Weights of a small GPT-style language model, trained from scratch on English Wikipedia.
Size: 11 heads of 64 (1 for keys and values), 56.3M parameters.
Architecture: rotary positions, no biases in attention or MLP, tied embeddings, attention and MLP in parallel.
Training: 580M tokens, 4425 steps.
MLP neurons of a small language model. Each row is named by its layer, matrix (up: input weights) and neuron, and shows model dimensions 48-175. Each number is 200 + 30 x the weight over its row's rms, rounded and kept within 0 to 999.
A block is one neuron, or neurons of one layer that tend to fire together. Before each block is what it responds to, as a language model described it from the Wikipedia text at the highest values.

Description: Geographic coordinate tokens
L2.up328,300,217,195,217,213,174,198,214,174,166,190,208,181,186,155,262,220,203,233,234,215,177,225,224,189,201,159,184,182,212,210,248,193,209,227,195,167,142,181,152,229,194,185,186,165,186,159,161,223,208,211,237,232,197,179,187,267,222,197,188,184,141,187,215,250,190,173,223,222,165,182,226,246,229,215,242,210,217,214,181,252,220,178,227,121,214,188,186,188,210,217,168,194,283,199,164,244,218,191,241,190,182,151,246,220,244,229,206,217,215,172,194,215,206,215,217,148,234,226,240,179,195,221,237,207,217,197,154
L2.up358,188,195,188,181,189,208,200,212,163,199,193,185,226,227,168,206,200,172,228,252,230,198,193,130,173,201,165,185,225,249,153,205,198,221,218,184,177,192,203,233,228,190,208,211,196,211,228,177,206,149,234,181,166,209,169,177,237,217,201,248,168,182,202,177,218,220,166,207,210,123,195,186,247,190,194,191,197,194,187,217,217,239,140,209,230,214,208,172,238,195,192,232,213,251,157,182,268,207,202,210,237,187,232,242,188,198,153,184,190,196,195,161,230,244,239,241,229,183,223,219,188,171,178,257,218,196,246,171
L2.up391,169,209,193,151,206,217,181,181,183,162,293,155,178,161,186,168,190,219,226,230,246,218,248,115,196,176,189,216,193,146,210,217,201,183,194,184,224,118,167,256,183,193,194,181,205,167,167,201,259,184,210,175,194,181,177,195,199,152,185,207,196,213,208,176,204,154,188,175,159,229,163,176,156,198,186,193,209,192,192,267,90,223,181,221,207,135,198,184,148,183,190,166,213,248,206,181,226,170,204,217,238,153,187,210,231,172,246,187,200,174,149,174,206,175,182,211,180,290,170,204,214,234,150,232,222,190,185,187
L2.up581,238,200,202,193,191,184,157,194,217,213,250,136,224,261,208,216,183,235,223,239,188,203,217,137,217,184,187,210,194,216,228,193,218,212,189,233,176,169,195,211,164,252,181,222,207,201,313,144,241,141,282,195,224,168,163,206,246,219,248,178,234,163,220,199,229,208,201,166,211,236,162,214,221,203,196,163,237,228,208,208,184,180,215,215,205,171,153,195,174,213,180,214,216,202,163,274,225,259,138,193,207,166,187,172,201,206,219,220,138,170,217,180,221,174,157,196,210,180,179,219,171,238,203,230,188,164,218,208
L2.up845,214,193,214,232,211,195,231,194,180,184,199,165,215,192,222,206,183,181,226,198,230,216,240,180,109,201,200,163,212,262,233,197,212,226,210,195,208,249,221,212,184,193,159,182,160,149,204,207,239,152,182,194,189,223,188,135,165,243,192,199,176,169,169,215,211,207,186,175,207,159,187,230,241,219,132,236,188,209,215,233,159,187,146,218,225,202,195,163,156,175,187,214,235,224,145,183,215,191,203,204,208,159,217,178,228,215,181,238,256,181,184,165,255,186,194,162,239,203,159,274,175,221,162,214,189,162,211,253
L2.up1388,258,186,215,188,178,197,146,203,171,188,221,220,254,214,221,227,246,220,198,214,219,136,225,161,158,192,197,197,218,191,223,190,190,244,189,253,169,208,224,241,245,185,210,146,249,220,163,202,214,231,164,198,188,172,213,186,187,177,236,162,183,171,221,124,218,209,179,221,191,185,214,242,195,195,198,187,205,191,183,238,158,211,217,134,182,172,202,185,212,149,221,258,190,220,196,182,236,172,184,199,233,231,205,174,187,196,186,217,183,206,161,175,218,209,219,211,213,233,184,230,182,176,208,222,222,117,251,173
L2.up1676,229,210,232,211,223,209,211,293,173,210,177,198,259,201,114,215,187,204,238,203,222,210,178,181,164,172,187,200,257,226,183,201,213,207,216,224,167,176,186,189,208,269,180,148,126,186,236,213,174,115,223,186,161,181,208,215,200,187,181,188,213,120,181,181,189,216,159,199,242,225,204,161,182,273,209,235,196,216,201,200,195,291,201,154,174,159,201,187,172,182,154,195,206,166,174,179,261,165,194,178,188,184,237,228,211,265,248,168,175,161,199,184,189,193,188,211,128,256,188,209,192,192,104,223,223,175,226,195
L2.up2153,234,190,213,192,190,192,186,240,196,152,192,216,185,252,172,217,197,164,224,219,183,222,218,228,192,192,246,142,238,219,214,225,216,249,232,219,207,164,163,220,190,226,216,202,200,194,250,174,207,163,209,234,185,186,185,185,229,211,279,156,187,154,190,177,257,215,210,225,181,170,165,196,190,212,220,264,203,211,231,194,219,236,227,202,220,205,209,129,229,229,198,188,219,225,159,164,170,178,185,193,188,212,212,194,228,190,190,180,209,186,158,202,246,204,185,183,231,191,222,227,144,159,191,215,165,154,227,183

Description: Music chart rankings
L5.up347,223,220,153,164,233,177,218,269,215,235,185,199,229,272,207,238,215,122,206,205,130,202,163,266,179,228,174,183,172,229,163,220,192,256,260,189,271,172,225,204,176,187,193,244,167,132,165,154,219,251,261,171,179,242,193,203,270,182,243,204,226,201,180,204,219,237,147,212,158,187,205,202,201,185,157,200,178,137,199,201,189,206,204,205,224,240,184,159,150,182,229,214,206,190,239,158,172,207,130,185,180,186,200,166,222,245,152,205,203,195,178,265,154,182,200,219,174,242,206,191,164,166,175,261,119,243,191,192
L5.up606,227,215,213,176,156,176,206,179,172,199,199,277,251,259,167,230,193,169,200,231,200,204,152,216,164,234,189,197,150,237,190,174,197,261,210,201,219,170,248,187,200,196,150,214,199,171,175,173,223,199,258,222,221,237,177,163,269,168,235,170,214,213,198,226,217,176,158,237,197,155,201,221,196,215,167,192,188,194,221,150,219,232,192,173,190,219,177,193,207,235,203,242,198,166,211,196,137,230,185,200,209,156,221,162,225,182,188,188,187,210,237,260,172,208,189,218,159,281,168,131,154,207,187,209,209,185,212,219

Description: Words preceding rank numbers
L3.up282,213,196,252,166,195,175,202,255,245,240,181,131,193,187,167,241,216,190,191,167,218,149,189,187,187,241,218,216,184,229,187,254,193,261,238,190,230,225,243,204,201,177,156,207,212,183,174,171,157,221,268,145,204,173,204,160,213,174,256,224,213,189,192,162,239,202,198,208,126,227,181,206,211,199,192,234,173,190,260,193,207,246,245,143,203,216,193,194,214,230,205,248,160,223,192,159,212,165,204,191,201,169,239,171,208,232,239,170,191,221,235,210,176,177,191,238,197,237,196,162,200,177,173,201,180,214,177,218
L3.up623,155,205,261,205,176,204,167,219,199,197,226,238,208,163,212,188,171,183,183,168,233,240,172,208,184,238,180,224,245,199,189,149,231,196,155,193,230,187,164,192,226,212,196,248,180,168,202,171,198,215,246,187,173,217,133,224,213,206,187,221,212,209,177,219,183,230,207,232,198,269,208,195,271,194,159,237,217,219,203,213,122,230,169,211,187,217,219,196,207,170,240,214,201,185,220,183,245,204,201,192,203,199,221,188,208,230,174,252,189,174,178,141,179,174,187,239,102,208,182,198,175,155,224,136,142,180,224,176
L3.up1418,247,183,224,184,168,242,243,243,197,164,225,197,262,190,178,250,256,183,177,195,158,184,190,209,190,213,290,173,252,228,190,208,239,239,223,250,205,203,234,217,186,227,202,212,198,158,172,179,223,173,256,208,204,179,181,155,208,174,230,252,226,193,169,235,155,207,154,188,215,211,203,193,233,247,216,249,169,229,226,222,220,225,170,183,191,225,191,171,113,185,164,260,170,172,161,238,205,224,206,165,206,185,183,168,216,204,185,191,212,120,219,229,184,200,219,222,183,251,163,200,193,191,190,187,211,213,251,256
L3.up1794,222,186,232,151,168,160,219,228,191,181,166,227,191,264,124,202,198,137,215,220,157,189,211,207,184,214,166,217,183,265,140,217,216,265,248,180,198,177,198,194,186,226,165,238,202,154,210,162,162,182,265,211,188,224,148,249,240,191,204,206,152,212,176,214,214,194,162,232,238,196,177,201,193,226,106,236,220,209,223,160,257,247,224,211,158,202,204,211,214,175,237,248,250,202,193,187,179,268,220,210,232,194,246,193,157,207,199,237,180,239,216,183,274,234,139,197,158,249,189,214,172,185,165,248,128,198,235,195

Description: Mid-word "im" fragment
L2.up394,196,210,244,218,185,154,249,234,217,204,179,231,164,247,165,211,188,194,229,186,149,244,180,267,195,199,158,228,131,262,184,236,208,246,220,175,189,200,201,206,157,205,207,226,267,189,210,203,235,226,209,200,142,216,164,292,167,204,270,238,247,249,210,229,168,200,208,235,215,226,243,216,235,189,171,222,239,248,199,158,234,179,166,142,228,184,165,238,201,252,174,177,181,153,213,231,167,186,182,151,208,220,208,200,231,169,159,194,236,237,237,218,205,217,160,205,183,265,132,224,193,204,229,183,215,205,237,223
L2.up398,203,221,170,198,174,188,237,236,205,153,175,186,192,157,197,229,241,222,229,206,233,219,241,244,155,192,181,169,210,195,136,260,163,211,175,214,254,159,226,235,187,165,223,218,144,205,204,188,243,243,165,234,172,195,247,192,256,213,187,220,203,187,217,237,235,206,130,197,133,228,199,149,201,219,206,209,188,258,241,185,241,193,254,187,217,182,185,144,191,225,243,153,247,218,143,247,192,218,195,218,166,248,166,229,210,228,214,244,215,193,181,244,193,189,226,237,190,239,203,155,192,206,211,227,235,216,200,203
L2.up574,185,190,216,156,175,191,244,212,252,193,189,201,237,186,191,175,213,208,164,211,236,178,180,155,156,196,262,197,222,207,190,195,181,218,192,189,196,256,192,199,195,213,172,259,245,225,194,175,232,202,181,181,193,191,156,196,198,172,184,178,203,158,189,217,183,191,227,214,191,195,227,210,209,179,239,163,175,261,165,184,179,260,218,202,234,172,198,188,190,214,206,159,214,252,169,237,205,228,121,144,205,227,188,139,183,174,245,175,210,217,207,262,254,129,181,190,141,211,177,209,180,200,163,213,224,159,147,156
L2.up920,232,203,191,169,192,229,239,212,192,202,184,233,230,160,167,216,216,206,203,210,170,189,269,202,219,193,189,165,203,197,161,218,194,189,207,188,249,236,213,237,158,193,227,193,204,148,182,191,225,207,240,181,243,225,214,281,189,209,210,223,179,244,199,211,246,199,179,166,220,165,186,203,213,227,219,203,202,203,155,169,213,231,209,167,163,130,247,169,212,210,200,181,183,180,256,243,197,164,211,198,205,181,177,207,169,171,192,189,240,191,169,212,158,155,202,200,202,219,224,196,216,178,191,228,212,198,192,176
L2.up1634,193,163,183,199,135,165,152,189,263,182,199,205,183,255,204,210,219,177,201,220,182,236,225,183,149,207,173,232,203,215,170,203,177,242,177,165,229,152,182,175,180,215,226,233,192,202,201,207,262,176,180,172,203,209,129,253,176,181,246,195,198,230,179,199,238,197,243,183,200,218,187,234,188,205,168,194,202,227,209,182,200,191,251,158,204,197,153,204,180,236,158,229,204,240,138,202,196,228,210,164,212,203,182,217,124,207,205,184,214,245,254,207,204,213,202,199,172,233,189,179,200,187,212,209,221,216,232,192
L2.up1756,220,196,152,220,144,178,224,241,219,191,184,218,150,228,202,172,215,199,189,215,191,220,231,176,145,220,110,246,224,215,208,214,172,249,180,204,196,137,197,190,105,209,193,204,175,183,199,195,270,190,192,154,175,230,180,236,218,167,223,257,191,209,182,159,186,196,179,187,209,216,200,163,233,185,164,191,221,245,171,213,151,272,205,197,139,191,207,212,195,206,223,211,181,204,178,205,192,229,189,167,222,216,281,200,247,179,220,240,203,202,194,225,219,162,164,223,139,175,168,182,236,197,190,166,164,231,232,186
L2.up2051,157,177,288,240,187,127,254,255,233,165,206,217,171,200,154,202,180,189,189,202,137,186,200,180,190,207,172,181,258,171,173,211,181,245,181,201,251,267,189,171,219,183,187,233,203,149,193,192,181,237,175,217,149,174,165,197,207,242,175,231,229,162,169,237,153,172,187,227,204,218,186,173,211,202,179,173,190,231,154,202,199,239,140,128,215,236,179,230,195,160,231,278,191,257,216,177,225,170,236,167,175,218,246,174,168,200,197,214,202,214,198,221,230,139,146,227,229,191,164,245,188,238,208,200,206,156,221,187
L2.up2434,196,208,174,167,191,200,236,195,206,198,175,188,173,151,192,256,186,170,177,204,193,213,192,224,148,177,132,178,175,188,233,196,185,230,201,203,216,169,184,159,143,165,187,219,199,159,180,177,303,157,192,211,178,232,162,231,160,199,224,183,176,213,219,205,220,249,243,160,247,241,153,211,218,219,190,206,212,243,238,193,208,173,203,156,197,203,167,157,221,208,194,197,189,240,180,161,201,171,189,191,208,269,189,211,164,204,207,205,221,177,220,124,232,179,178,203,216,194,263,220,127,224,197,220,178,240,225,193

Description: Infobox units and coordinates
L3.up1230,212,147,228,199,175,193,230,222,211,130,218,210,128,211,163,207,188,172,242,229,216,205,187,258,169,253,206,214,176,227,161,148,226,196,248,184,212,153,195,173,173,273,225,215,212,202,249,159,204,211,195,212,193,217,238,218,231,228,213,200,249,220,149,243,155,224,176,130,225,274,214,209,187,230,193,234,210,209,209,230,229,231,154,136,157,193,179,246,222,236,185,246,227,161,171,183,191,216,158,193,201,209,172,218,200,247,160,200,191,225,212,206,215,196,175,197,198,207,166,218,201,173,184,186,199,150,254,204
L3.up1336,214,196,172,134,198,218,237,200,214,238,259,201,165,184,201,198,231,189,242,216,208,210,250,203,176,155,233,141,224,267,241,192,183,215,158,233,206,178,232,251,199,161,185,244,200,192,185,213,262,200,203,163,221,208,233,185,143,201,168,207,203,184,202,216,190,202,156,179,181,220,227,223,234,180,160,219,219,235,226,151,183,203,179,196,151,182,157,238,182,224,192,173,236,230,211,225,196,153,178,221,214,217,181,139,169,229,177,161,159,192,256,156,249,180,202,200,199,222,171,213,185,137,239,178,239,214,174,203
L3.up1839,159,132,180,180,204,248,262,200,203,227,217,206,180,164,127,243,218,203,182,281,216,211,253,164,184,201,195,143,202,252,171,256,204,173,224,229,153,159,136,237,161,238,203,224,192,215,269,189,247,164,240,133,213,216,214,215,239,214,173,188,192,163,199,183,168,249,190,180,182,201,208,155,192,205,215,200,221,306,243,159,185,231,187,208,201,161,215,165,197,185,189,225,196,168,153,178,243,225,182,223,167,162,214,274,212,232,199,257,171,237,210,204,247,209,213,227,211,239,188,171,185,173,181,254,201,179,214,204
L3.up2755,260,170,228,139,200,189,181,176,196,222,226,149,156,194,222,237,177,218,209,195,207,198,248,197,169,251,251,158,239,249,200,167,226,198,211,190,173,239,233,178,214,179,217,188,191,240,216,179,193,207,184,166,224,255,221,208,203,191,212,213,209,144,215,209,212,263,198,164,199,235,198,158,272,197,176,177,197,167,236,167,194,205,210,145,187,175,156,213,229,231,168,181,201,187,139,214,213,214,178,182,239,165,205,172,193,190,125,186,159,201,205,178,205,201,169,194,249,173,163,152,212,233,180,154,157,200,265,221

Description: Alternate-name and unit markers
L5.up871,229,208,281,143,213,231,244,198,172,230,257,177,210,178,125,200,149,167,186,198,153,164,221,127,206,148,192,184,184,234,226,202,203,218,196,181,219,214,232,247,196,192,175,199,168,210,172,165,201,234,209,154,211,162,241,251,231,204,164,176,175,185,210,165,208,237,187,198,162,197,195,150,189,211,230,240,186,211,210,217,211,233,176,165,157,218,195,172,203,135,184,219,214,228,186,190,207,154,220,190,216,225,249,238,193,178,162,203,168,178,147,213,217,235,151,206,211,222,184,191,194,218,160,191,199,179,219,240
L5.up2029,224,155,210,183,170,157,205,218,174,229,204,233,215,232,194,264,169,218,180,179,146,150,163,184,225,220,248,187,250,213,206,144,198,207,240,244,197,221,190,173,176,249,223,177,228,191,256,206,120,225,224,138,178,198,206,215,244,158,211,130,168,203,191,218,227,236,211,233,174,217,161,162,200,205,207,237,179,204,191,238,224,185,221,206,177,223,170,195,218,223,175,191,207,193,211,188,245,251,245,183,192,244,254,207,207,169,169,185,187,218,159,182,188,161,160,194,212,228,187,191,212,201,170,218,183,184,217,191

Description: Early word-piece fragments
L5.up635,177,208,219,263,231,159,186,179,195,127,227,171,193,203,219,156,218,222,219,276,149,217,218,232,214,207,205,186,191,240,217,226,155,248,275,187,185,182,204,180,205,251,260,200,205,205,196,168,194,198,218,188,191,227,177,237,241,226,191,185,190,244,236,235,189,163,227,178,216,237,213,284,187,171,181,205,197,193,191,218,170,162,153,203,151,168,178,196,180,179,196,187,236,195,191,172,197,144,187,187,225,189,157,216,231,187,177,222,237,169,212,234,164,179,223,208,165,242,159,207,215,160,229,222,178,198,170,210
L5.up1356,116,217,190,262,181,154,219,280,188,190,190,201,170,193,170,196,209,184,157,225,205,245,168,149,219,184,175,122,230,223,239,179,163,222,206,227,159,182,212,142,194,194,211,173,217,205,183,170,182,178,221,218,195,224,180,246,277,176,251,188,190,176,198,165,205,197,169,225,209,247,208,189,231,203,173,195,218,208,99,221,147,252,173,198,187,203,189,232,202,186,165,190,199,208,187,224,192,161,209,220,200,196,236,194,168,205,233,159,246,222,201,217,169,213,164,190,118,278,211,227,177,197,194,206,205,219,218,224